Weights of a small transformer language model: learned positions.
MLP neurons of a small language model. Each row is named by its layer, matrix (down: output weights) and neuron, and shows model dimensions 170-340. Each number is 128 + 24 x the weight over its row's rms, rounded and kept within 0 to 255. Numbers have three digits each. A neuron's up and down rows have the sign that makes its largest values positive.
After each neuron's rows is what it responds to, as a language model described it from the Wikipedia text at the highest values.

L6.down898:155140135129119129137140173131167160147128125128120139080150142122143139094151123146105132139175172124122118108049150131063126140123119179146156104121156102139146110107134105099134163140143119130117075127108079131115141179149125106121120129124129162138110087142084129119132089143134115110188159136143130137124125114145147153133148077111115115120124146126138117125107137144157171113128109150100137140136131126121068127115156172116117106145127116168146111169133147178145106148145135134133068177104090128110117189130
Description: Participation/involvement words. Nouns and participles about taking part or being involved, usually before in or of, as in took part, participated, involved, included, featured.

L6.down944:169151154160167128151118116084140128088164172093093117120112184132124161152145144127093157154139108134119120109114159140166118105158158144170101094126156075128152072141124139099172192093154154111132089105109141147123131137110159143106096143166165162116108133160120128179102142149099137123139129100156131119132134154116115135155151140102159141085147126117071134120147152149133135129121135158158131133080101115116141154080169112095114127138102140115105129103117188116099156134069186103135128118094150113125137143087
Description: Title and name words. Capitalized words opening or inside titles and names in lists, tables and infobox-style fields, most often Madonna, e.g. Madonna's Drowned Worlds, Portrait, Night Ranger.

L6.down602:110123112164143144142095125138123175137134163153125156135109154148159098145154115078150099146141130159127140125142150180087087122086153164151142152116164175108139134163150126147146105122101082110157148148144148151095125120144105127131127130155102124123111085158121149117123123150124119133134146105154080112119168157135146145140113129133168138116149130142152112105158161139074142151126124090126135135111139142087163129149135143129142135117136172136119152142119125131113122085128146140088121147086106086121115143147
Description: Joining and temporal prepositions. Verbs and prepositions that introduce an organization or period in biographies and histories, strongest on joined/joining (also during, into, following, founded, established).

L4.down533:085118119201136155098096122147139123140117148119120132166162119167132114137164143120125133104152135138096128138085144160137088150118123126146101151131145129127123119139160136163163138105127103181127127146143169136153122121093146111112138117099104113142137108123123148127157116159129123140099144107104104159089146161074129131121117136111091134112150125129134128148145095122175117128130155128153143130176118158141104146118109104111162127114139085152121151147125146144106106143150085144146133113123118080142117144085
Description: Predictable phrase continuations. Nouns, numbers and word pieces that complete a familiar compound, name or word, e.g., Chicago Tribune, Sistine Madonna, World War, visc-osity.

L13.down946:155116131112113139177107104109133179110096121101173171086161119153097155118106124109107145141137106148149125103142082094129144147079146130098111080104131134103119125130123123135149110130141082121121155154122100139137142104112137120132118148141168105158143076138123117166107118108081127121147172124117157067105106081130123108117117129159174180079127134143134145169132109182114146070137155084087143109099179138140140127165149165098140149155140115114151113145097140139140144109122119132141114136108086130167107140106
Description: Predictable phrase completions. Nouns ending a definite noun phrase or institution name, e.g. "the band", "Hall of Fame", "City Council", and predictable "to"/"was"/"is" after "moved" or "population".

L4.down342:113097123175120105099089104126123107149129148078099144124113159125132139097146179111142177101134150125123142136139102116113112115172183080133131156098156164151108122130154103151151102104138127143118099144119143135156123117131145135156135113120109130082145110137150110149117104149073138121151119126145134152081067155114088131145134150137114119138115129112138137122113138137123108123108147093183140132080107137117122108128135117091177117126139159158084108125128132154139123164122096131091155110107131125185133137098
Description: Word-final name pieces. Last subword pieces that complete a proper name or rare word, such as Shal-ini, Rug-ii, Bass-ett and Wein-berger, plus whole-word names like States (in United States) and Tennessee.

L13.down720:090143120115135104138096149107153178151106164133129099117140102147123118127135107136148109136111125102115047165133100111117174123165109136125155149133141128074137126110110143108131130162091103108104147115138159091146138136134101177123115133126150144126114129121115133137125141097079098140102124148122156108139114087122137090186156171106117116124118141115180124159105112132144092137097111134114132180127122129097129126137147157127141156148112176165116101144093102094148120101100122116120130121143166109124132127134
Description: Authorship and writing verbs. Verbs and role nouns for a person writing, authoring, reading or signing a text (wrote, authored, co-write, editor); more weakly, leading date digits and "of" after member or survivor.

L4.down225:142103116159102118125119147130103088149116142136146161132176080124127102132105154097121116146139149142134078145119107148100145136139102109102175138109099153139129151171144135131141083126167088085136156139099135118160195201134146159160078155120165093151122076111138106125110142124085126133121073121136175131090098127150108129153153125071131122100175106133136131096164123134105098127141177130124106116122103123129101140060116149095144121146120111142148163174132094097111147109092137146116132174128149136131149115129
Description: Generic nouns starting phrases. Common nouns, often just after the, a or an, that start a compound or noun phrase, such as side (sidekick, side view), record (Recorders, 34–6 record), area, table.

L6.down1467:166127156157136093096140110145162089148150142112146119140154165125101097144142107093139164144157148112115116148138153138149146144175153090097149107130130105134147108123117081120128180160154129143129183159105136140134113118114169130096134127125144135143092116153107142115181144129176145118113101121101108126162153147110152138099090131102118108152149125141128104125085140109131062106148096157115144132117120116125122156125123126160143140107135141103148130103079071142176116175109125146141111142117135126115152178115
Description: Creation/action past verbs. Past-tense or past-participle verbs of making, building or producing, often after was, were, or and, such as made, built, released, produced, recorded.

L6.down284:142145147115095155051099132130090114157149126079130165081122104110119127137091118126084137116123142107142112162102154140106110091118101134134090147106113147155112118126115106164119111138106144147104137122119142117158166134125106165122115127109093117120129124103157144103112101113106133117145139107100108100108100152131126087098133100123122124110123107141083157121120112124088147159131098116110120156132134144140143093103100152132068150115114130159116119117174093192208094125138131107111158101163127103146118089158
Description: Preposition "as" in roles. The word "as" introducing a role, name or status, like served as mayor, known as, employed as; sometimes conjunction As or established.

L4.down721:156105151160105117144092099126118153115126116091186096134113154138138158140126182079098138127159122112129124105097095133118163158161112117140152146087138118148166083114144137147102106132101120127126162125145169157143159130069172115129161125112117148152154104101070119088136150135115136145105103139115138117139151149069141106130125100147117112135139182103109138119077185132125132100130103110150090106140126140096142167122139119121116163121122120141147120103103112090150109100119136113151182081133044117102151125115
Description: Passive/past participle verbs. Past-tense or participle verbs right after was, have or a subject, often followed by by, out or up, e.g. approved, written, set.

L6.down141:164131120152131147095130108141109140082129144103157097102118144101091088180128106181124148133127106125123110112108118105113125126098148110126147118133124128140144095131142166139175148129104126097133148092126109110156087120118140110176118121107113047118136131136160124131140109092126157140147139166110103143151150074127104055152096137160158090129124128150130120076151131135126114090094157117138130127144127139137132129155160155094109158153117166102100162113121136110116131133150079126135154083123086127146177120149
Description: Statistics and record nouns. Nouns naming tallies, records or results in sports and demographic text, such as "Career statistics" headings, "five games", "world record", "population density".

L13.down789:098162146177072148189131095121118093124121124128178124118120123105129121137104136115138092113136146120117158096083143120144102159176100119105160117120125120094098143126080090197082155165160143136116134176158163113107068134166143134129136128118130125098112126111104135113129127097176091141170149086168125146129107183111124145120126131125093162159102118097064118160132106091131072153127116111139123126150153103092118158121070099110122105133107095117116064120124148092101098112110156124112117136133109110071165142157
Description: Such-as and phrase links. Mostly "such" in "X such as Y" introducing examples after a noun, plus words linking to a following phrase: of, long, non-, too, in.

L13.down459:159127126076155145093095157109110107143089100121172112106171074097128166105126150122125144100135128132123165074146129107136103111128122097120108115105117099105148160140144141112148131078139073140117166126098075125128168120131093141115129153146135126151158119137135123101120129085156098146112116110091121129156128125147149125119127077163084108154144106120118085148120106164132098133124165094122121123115161134126131101094070144147134134139126119147140129078084119144143128142103111105133129149125137083199118144135
Description: Referential and linking words. Words that point back or introduce examples, mostly such and known right before as, plus which, this, same, similar, other; sometimes mid-phrase foreign pieces (tour de force).

L4.down1454:139136112119157115090139143126133118170143142112127147180122156129081117141120108132146177129144096133122173138140147104100133092133121103137113106151164096100125121097132115148176113087157141113174131134106119126124111150137139121136135138111136112121110152122128130144138100118082136166131102093139106102144113151100152104147089138134140182166087152145105122091080141134109118118084122103081146116117101113164179141129120135123136140142137096101120112123118130151112092083132105216126121111161131140122089133112
Description: Sequencing adverbs (then, also). Adverbs that add or sequence events in biographies, such as then, also, subsequently, later, again, often right after a subject or comma; also word-initial K/Vice fragments.

L6.down638:092170099110115075142083140125109152141094133157149120142094094118141105120126109155108140148127137151122149106149119096097131164170125133141127118149111122130129135144131150128092167159135130092120118146146193157146130172128110158099099114120103183043124095092081108108162152139126072110171129135093123134130128137154114130120106108116148119115139123127142080147134133136154136140140149132127091110122159165143122126102140098137100105124121115152108166136129094099113118097076120125122112099172114131098113117118
Description: Subject pronoun, sequence adverbs. Subject pronouns (he, He, She) opening a new clause about a person, plus sequencing adverbs such as also, later, then, before, until.

L13.down607:101129146122103115182099146110101174134136128128112142114178096104142142134168086117142124104163169130118110150158117139104124108127124090148133165104133138157128129125156076138176146127150154125096169137114132120124121125152142127157139143165071120085118150153110111147159156148081098114090154101047128117162123175109151104125143166081140113126134126140107103107103109136143146147121083110133148142110139120101168164139140175167105160155139120169148138105155102132117145147107132155141100126149110098127123157166
Description: Adverbs after coordinating "and". Sequence adverbs and connectives right after "and", a comma or a subject that start a second coordinated clause, such as again, then, also, only, often, and the word "and" itself.

L4.down544:126161124108123119129130109121134136136141120135115077121127127118149134133158130115163100132159144145140138079097139132115139122123135088136138139136165088157110100082134074107147134098130135117123147164070112149150109150116151120134112126142094118118050082168106126125130064125170164153093138129168140109145115129134142117158165145120105177102086115126123157130153116151109105114130133153122128129145122152129156166095115141124079175144123084124157116109130152153122141124118119113158153139133141142157135152182
Description: Wiki markup and table tokens. Tokens in structured Wikipedia markup: table cell contents after a pipe (GF, Rider), closing equals signs on titles, and "See also" headings; weaker on scattered prose words and mid-word pieces.

L4.down263:128131134093183154125127090135123113146135111113119098115147089142110152135113125174080126125136123133154104106132111153072170101164151143111136133140144075142162122106098119113121156116141084111143126152140091108136114099104159154148152121164120136107154134133105120187114147172106129137069105101123108138132154139137150136096120138120129137120146145168141108166149168141113144128119146120114132120092126113137120129097123137102118104132152132100166075180170113131116108109114110187146109121133064105135132177092
Description: Institution name words. Head nouns of institution names, mostly educational (University, College, school, NCAA), plus some other organization words (Memorial Stadium, Trust, BBC) and scattered name word-pieces.

L13.down1250:128078125191146115153108090073157086126122121156121152108104089163118099118150108093134124146115125152097124160112131142161147141135147096109098156130109146086168143109109136165104125124152111164166100079151105088142116150161127146144134111149194159147136136101169125123128098072112085136186094144130141146092105132143130158132171123147113125081131133141115110114148156116146117140176153117141132096117118109146089137141149118133129127133134155142101092125154100131141116130115113106091104114118127108116153118147
Description: Movement-verb prepositions. Prepositions, mostly "to", right after verbs of moving or relocating, as in emigrated to, moved to, departed from, returned to.

L6.down1442:135152138149127110152138096091143090153141121112107131156130142126146133123180138126162148102158150127109123116131106160164116126133139186153144118090104148128121145129159113136150112091136127093123077094131134140125119158166116097108135109100071110149112131127132119076124137111113130144070108152165104145063120160123107162119110121093109133128138088158128152165121120100106156152145100160157149167133121119171150137135155180124136129156115100144120131132110135152153074108099124084115147112134149172222119102110
Description: Mid-word i-ending fragments. Word-internal pieces ending in i or o, often in foreign names (Lahri, Pezzutti, Kochi, Sunni), plus prefix or ordinal words like first, third, non-, semi-.

L4.down1248:142135126117160149133125124121177146097156154113139101123153148094125109155146123132148180167138133121122157117125102085139153133105107123100131084114125072129132126151135154137136120109158111116139118152133101119128133111138077097131158105108098109096107140133138160137138091114091122138150106131115107149131139160123175090098154107126100123134181110176142134147134143112150123127169125163080156132108113106113065112067127123132084108125156093151136111141068111152159089081147118137122112174095132116130134147101
Description: Relational nouns before "of". Nouns that open an "X of" relation, such as part of, member of, result of, plus "Released:" at the start of discography table cells.

L6.down1211:147111136142162115120139133146145150103097114115127116159162131150157140136135129137100126148098140139111124118123157095071152139148132102108126104115179163080161115146151140096129153088151136130127133129122109154097101128090128128154132153133154091106146110090169136167131111177138125091142160144104077091101135179135115163094125142125083151126144117138116093103128160097136159136113153133100120156131127111139100132106137121129132074131144121148140135107131146155097106143121137134134129118091118160102154098137
Description: Institution head nouns, quantifiers. Head nouns ending institution names, such as University in Princeton University, plus Association, Society, College, and Hall; also quantifiers like two, both, some, all.

L13.down391:086128111113133122143125125122132143166129136106123098164154155163104128169137099107106178124164131126124136155176141111116141100101112129131111103147136128100138106147142099114150122130136090119144104109083101121185117151107181107140136135127161115148113100141140144111116108103188130094108121138089125122133070120117112131137187102125162102153106134124142132148146171167186150170116137153111102138134128116134169131145157150164103102078147158154118106159105090161181088130122130112131138124145141098116125163118
Description: Biography role/institution nouns. Nouns in Wikipedia biographies naming a person's institution, role or life stage, such as University after a name, mayor, attorney, age, college.

L4.down1468:141118127161126129122155127131125094146119109078159126135143144092109092097153119144152131105144137106149139133151135088065120144105105133107093119095091160097132151185129075123092146185155134142132123129138118126131168164121162135144088095126133135119165100109156129116112138083097154156149096106159103134120158155135138137127114099083132142108112103116164140122112130084134156118155047131130149117095136143178169132103088133099109140117139160072130090128151070139123145090158171138100136146155097138113101150140
Description: Auxiliary and clause-continuation words. Function words that continue a verb phrase in biographical or historical prose, strongest for "no longer", "having been", "subsequently", and role-marking "as"; weaker on "not", "be" and word fragments in tables or titles.

L13.down763:088145131157100126140163122093149137157137137156153142123140154099128086090124123131076089155155163090124137083106089132142132110084114140143115169128127142125185073117129131143124119125131080120143133138108140140112101107108118105131153136136125129103099113131136146107119110130142086107126149151113108153108145074131157124098174125156137135104126124146125114127126120087087116148136142112110136112130144143118165128129105123170110096085112074146135115159148162166140144073107119117140121183098069097132115141127
Description: Part or side nouns. Nouns naming a part, side or region of a place or thing, often after a direction word or the, such as side, part, middle, top, sides.